From a checkpoint of a small transformer trained on Wikipedia.
Architecture: learned positions, biases, tied embeddings.
Training: a variant of Adam for these matrices, 719M tokens.
MLP neurons of a small language model. Each row is named by its layer, matrix (up: input weights) and neuron, and shows model dimensions 320-415. Each number is 500 + 50 x the weight over its row's rms, rounded and kept within 0 to 999. Numbers have three digits each.
After each neuron's rows, "fires on" lists the tokens most often at its 100 highest values on Wikipedia text that the model never trained on.

L9.up1088:573498508501531454494435475523522514465515477442469596574511426564487538436497553548628520603472456611473491450613413475488541460508525483555559497440529485495477471515443582520442448569545463553517519555567515509603587467569501465612502481626578552562546409508496438484483475472443540453
fires on: "\n", " is", " \"", " (", " may"

L6.up21:508545550510543495499359471430526543508521519486397549476575437531612465521522560485567520502470553515579475566543542504596520514529531538524504572505537404546462387455475482498482448543439497576456414544513491506525496500484589457427494534516516508538453433538505403567430555548477517519
fires on: ",", " :", " between", " of", " both"

L6.up1392:597417489499558516556412547530484574427494444467485477398566445497553537612551501494517625576458539503545485576545517450634461477414505547467595531495516457503398408490442487511472484447504474567501471534514460559479543471476459499490499541517437484540567494530574568512417526584434491475
fires on: ".", ";", " of", ");", ":"

L4.up224:564552533447467343521489460432479576393519504409524574513478430467517527518444545501466441564471497497527463465572508478578554500531542549533593575514551462465566432462487588522474437501481452557561493608505454546560531503512507494470494620590560574469506445475497524516462518556509430411
fires on: " |"

L4.up1229:500468466596582498618353487452510545467461524476449471518521404526526574552548510515569585494467589574534505543526522546588484545529494505561525548540519500520411358491449443509475431518474499568431573477482502501470481634408436475401496532511433483449615533515454565503374478494453511515
fires on: ".", ":"

L9.up495:587558439571454477519480522545471472479507536526525614470568463510506494521545541470569473527521510589450528548543435429521524572561484619507534465473546422562475464599479538528547544514548473503556555560494401565469580583565574472380453468528517523488581587543541416602473578491509525615
fires on: " It", " and", " |", " of", " is", " are"

L9.up570:547472544477497470574445520482520570469518517531505541624567417558557410494492617473516519500422430507552483444513498525446516469417478504447501492491517526526620602460488406412497476608469449580491430503568453477495427500493609474507507500490365552488511503500480466484524507401360457516
fires on: "B", "-", "th", "G", " black", " North"

L4.up242:462498478473480379521435496579469536510488595409541459414483360524534519517523566475476516512532501475448473561552507551470459549450498563477564559575579502512501465428515536516484406483543515513630521503477485485555523482494429421485542554509581622448418460459449467473465467545482383478
fires on: " |", ")"

L4.up1125:541490522503518376512524492509523486536404554426492565505514471488536539534482500485545552511478486569432416509565545543471471532505518566476610628486511431488458451343419535382513421557439477542482501605458451527579511516652499398520503574562528669538562424547462496499496485515439374500
fires on: " |", " the"

L2.up1459:493496553501518413556446508443535497476484532440550553508498390462456552487529466489486440540507530427559478500587516545520476502552506560472566516546468429560601428448459555551413459496550490552509499530505479476531470545563516452394478554532427543465572508522591466438457477460483452552
fires on: " |", "==", "===", "|"

L4.up1456:561550527564500469388490434399476574512575576527534522447536590564540492489557478545550429502545495475585512497483530481465525493467478578531461570566465564572495426527509493562463510592447458508469500508537412479501498485435486504485466540557520493513402543527408558571448607593514563457
fires on: " |", "–", " Set", ".", " —"

L9.up92:464592422460540424478556490468512472475456627466606558522439519535467447511525509536554479480543454633580493509485455430556622594419456495570512534502545477471527394525436580465450519503547410482512509514598399606544483539470487403398486571522532512521435416501562497474473509435495462469
fires on: " \"", " A", "A", " S", "\""

L9.up971:597519514496531565565493546532530465410537528447480570475502394510557422512441524522606591533408472551610507523561513486537509501497472505493506418490438423464408422530475559554479347438520529533509494469465458577549449530515478440514540632582476538524498480495616467534467499448576508574
fires on: ":", " \"", " of", " |", "\n"

L6.up202:593455443468484462501430512402546625461491492491617512519394447526527389534467441480431531574476542403451462391497516482474523464496529536566515532546469520472459525432536551510370371600439442538583583554551489436556518529464574510523495531589456503427491519539453507464419447489437431554
fires on: " to", " of", ".", " in", " from"

L9.up1082:516500512574500533467502527482459549452529482488515444501534408492480600543551569515602497488580569520591460552552558539587531444484468542509492489454493509470528399503519579431533446448512483442502502507604485548446478474513421391457492565557453495492481473518460502508519517485528471551
fires on: "\n", " on", " p", " son", " |", " mother"

L9.up1496:440457472462477406524552467447529469532520467421515447471539410490485559489442477511563502451575545412432562515520522512474510506526456630461580525522494434473464534488468462445505512593537511469470363455500468500436570520572540483426505474658516551513532480571469548530572565508413467516
fires on: " |", " GF", " Score"

L6.up203:442540535470557482551478440458522442520483576498556556536464459476461481391568550503570569451462505627462508534482548494576591587520481478528470496505544503484451488529445423532514504522478419506600541529576466553616427463486482533436498571498506493440550464578471512450460511403562456552
fires on: " the", " (", " A", " such", " on", " a"

L6.up1331:529526431570479486433507453479439463505508511489487608454538480497581494428490494542500422518519492579539505504452502476506536434567477547522517480488456539483513585418430556457448534535511461503554525525551478572577577427554534436507477547509501507587445432535562492606417595511432479525
fires on: " in", "E", "A", " to"

L4.up1483:440495545553491456472457495504520508541445437521528582510531536547466537493454511384556472481451493504574443471493463467480562491566512497531489400545479575548555477474526425489444595458546463529458546476474565407480450455598573465479608453586490493531473493518551566474538532500508429409
fires on: " his", " he", "pic", " Best", " Cup", " His"

L9.up10:471500494523468378519472545464613525547519496513455540532502458540607544460570548532498542504508507533526498564528481456498586492520537554522507488416565503502572427408460550447468519567421464491582501553550513479476506428383525592495517495536465508522429480520521508595567515529444441509
fires on: " T", " K", " 7", " B", " 5"

L4.up829:418604606602495498628466536379402441428517479487456471480400462569506536484507570501540537512543555511554496599606527559471559502578516463543490521495544548559486461485536523435487427643498580529459410486490457454521554502456480442411520539488434481397529453466512492544496563543524518496
fires on: " |", ".", " —", "th", ","

L9.up992:421447493550429537494403605453440522508555530462550579523597412563554495501556443478488546564501512467467538474583614474428547442486522502498494518382551462395500596444512426565460464455434457466484455559519492462499497489547460475442482531585438458523430498476577475495490470439527464459
fires on: "|", "\n ", " |", ":", " were"

L4.up1473:506640635559459483529503475439480462477566577496479554394530461571552526519544486550530544519510551469568516527482567530466545610499479527483462528470469520529437466459440476499519441531427487539483408546494458452503591413444561568425511513511414510507418513564499574591499605596568519524
fires on: " |"

L6.up663:481501575518527487541516493464433476525586461474431532508512403539560456586581442443595551464361537554472552537519588575530494510469484503547457536432476557524418472560418451481480393509509529438501490458572474536461494431461427563483427516596464468431545518486474510471449553448461544399
fires on: ")", "th", ",", "-", "),"

L4.up1193:509484456463468422542445526454498570377399475404504552528524455486578475551461488468457489595541498485515493552601493535521533499560519548480615638509546477442466445408407596527505459536507521498574415553492494525598492557542555377509495565581559623513542468514487511487499489537538387355
fires on: " |"

L4.up635:544462575587468483559514465512473498436418451450419542542444483473477379470520671454444518650547550548487562484454447399524462596455470478561505565483493561477519510462532456498564564538499550459552504446406443509473535461482594486559558580579538465485457461509464400507578603542539503546
fires on: " such", "ia", " hold", " example"

L9.up1274:493444579547457485407462526445542553513568493459403483435579466556484426583636480564632616548497512400463471536539486548471453509538519447530569474521464444494520520507446414578481394500515432459486553524547549581585539443559476424452498557536456529535547535532477453467442575475481469555
fires on: "|", ",", " Release"

L4.up1301:621538483544472558527453557538537525585593447484548583507476424453480422470527488496559620542546502541429487557518488432481528504517524566424542454484537402369465544439472502487511465618490504354505523515626504569531512487623460468538486528505443510440512503554513414463537468464534426535
fires on: " (", "\n", " \"", "|", " "

L9.up452:449475532639481486426467434532548579517514488438416504437511483461502514602623417474543516435442533492546455513523533561566507488515442553553491461576542457469460535454444534413579540485396494529547540497587530521568554461494499528451489562502443564382451566538485591568462626487495430507
fires on: ",", " |", " and", ";"

L6.up840:545427474525496492482588475460592541468568521492474522459439478576500422522657482532410510461444459484483453472493481425556495463398535604527648535521543507599511463434453443435494512421469472438521583536472448535554529486540486535407579514400480527571466429532534472582432442552497467493
fires on: "-", " and", " the"

L6.up697:559465496416546462529518496498516543499495435513480482523489547558529396493499423513529456574446518490551491481527547447572507617418510494434531515581517538567517477490474447417490441562538497515484549495509442550527502498442480454434523556534538476363547521594422471491471475528482506463
fires on: "===", " to", "–", "-", " of"

L9.up372:461475456499553494572441403496535543446436516527610493577518484465502425436535497439519518455524454645532442539506546430573562487570477525545483509502484399415503537528535529481423601528540493444493445486555480562523521508457476409549446542546477500432540468482631654522483480490542490516
fires on: " a", " A"

L9.up430:523513461436551434609459461470471577554498524477495587510534481585504504530482525523480561538518505455519540554614553597534572489478488506478458444457484434480517526413502542543556500520610454510425501483579440419455508471513590504546457463522463570419527524451562493492469486486509527565
fires on: " an", "st", "th", "att", " st"

L9.up679:559478433436437517549517478489381481503523506514531635556396472573509523447446495473512481458445492580538475431537465477480507512539432584479524586419470590529506525500453558422393517653604434510402537564494399510560489536453477480524485475539483548499470493509504386493500438481509503408
fires on: " in", " South", " (", " North", " \"", " West"

L6.up1315:553459436460484493505395398505439521485501590514501553525548565484546416436591500520452514487469472495552476549506530462518518539585527547461442456461411460487477594476425600553441480493544555407489440593543483519577523403429553451538492547494576539458529444472597492564417465503542495558
fires on: " to", " \"", " of", " over", " a"

L2.up568:501513545528474422594461556419523488453475528467492635512557443467438528539526516487529537567471520548522476452437472547584492529505511581409597587499534472483507457427449515484437438562506458512528584554518446537590495592538532429511519580552513595562583411480556469495483491483443374565
fires on: " |", " the"

L9.up1043:554548506375501551579466580490458527497518521471497485562411499605575473459515553532473562466506493471530522478615504447492504549488542515418468504555482410473510537469511442577512514608561535546467480435509499462514565504523525433558495504526464470458495533505544542487593478424504606437
fires on: " second", "B", " B", "th", " third", " b"

L6.up67:459570474564522473442467476512426527465475493448555531446517519485559511517572462470424498510603567475407482494500469497593427486438488519461538557533488453468522473467425437516542424519581568509624540509444523474528504501448506409587535524621460546451476482529441509529458545429443475505
fires on: "==", " ==", "===", " |", " ===", "|---|---|---|---|---|"

L9.up852:466438497559484493438544524525500588465463575472429514511581514506476528550493498422461525532507448551426524581508452545431473588589497543498498498543517512602510519508525516532468445382521484492511486578434452564412539515426569507532484509629610588533524563495490490547433612428519541593
fires on: " of", "°", " to", " |", " a"

L9.up1083:609480528432452488458580463469547522493497552472473531452441505444544472519512442413466488506528503570528524523537469455619469441438507464470597491508491525500442433452399496455473522532437556578436561454574483560513476527493520554459536549594416527463507445539534578482438501530428461461
fires on: " and", " the", " of", " Texas", " United"

L6.up344:582534427448606487592434494476564571410499503491469514519526480497489454571472549580573584471410545487567482539501501524609506394488498497533595542506501479628437351526490566489428559467479493491533496552482490555513500587491515471564525543562462492536535460487549530592378421510474499563
fires on: ".", ":"

L4.up1147:570615557542464522495459576484489460501565510501451505543531431398547446598473531578590514499595554550457491590563563447493458555458458466449498501590502437464458530488445481532552433644460480548455498512637471542427603493577459517492492522604408497472530567511448560520521555502514426563
fires on: " |", "\n", " and", "==", ";"

L9.up1313:516525419554527435612456554522491485451425502463452512502527468486438551528533453462514527475441534455526520520569486536558492469600490522565458547548493488630470446529425650482483485468454622620595457486538501504454481542459646471491484489610515579485549434558569456524499595478489512557
fires on: " a", " is", " than", " are"

L6.up62:506536589584471447459595471410527486498530520454484522577523398616438530512450544579597488520566510493529511534501520521458468494484468598458601512525497496474456454401468544460490461529470523477460457530545553519476504556547519485391488519604471524495540499540410496594540476515498479565
fires on: " |", "|"

L2.up1156:517542527493536400561479549492560550406505511404472569554468459504484490522523513473478489541523485582482467520528454486545476473502504525483573630525490523536521493455492526500482534562525497542556552566445475494518494580501573403503502629528489530505511414479565481555448423535434404555
fires on: " |", "|"

L6.up435:543603503399507550543492514566559493379473428523475581545487470377596522484424502454566497451548413525576462386557489524487515491492476467553516451640433457574462450489481457562458502538550521467470444517374458470453598529491499434487483444523538530503516512505500519408532519418527599461
fires on: " first", " second", " Best", " third", " final"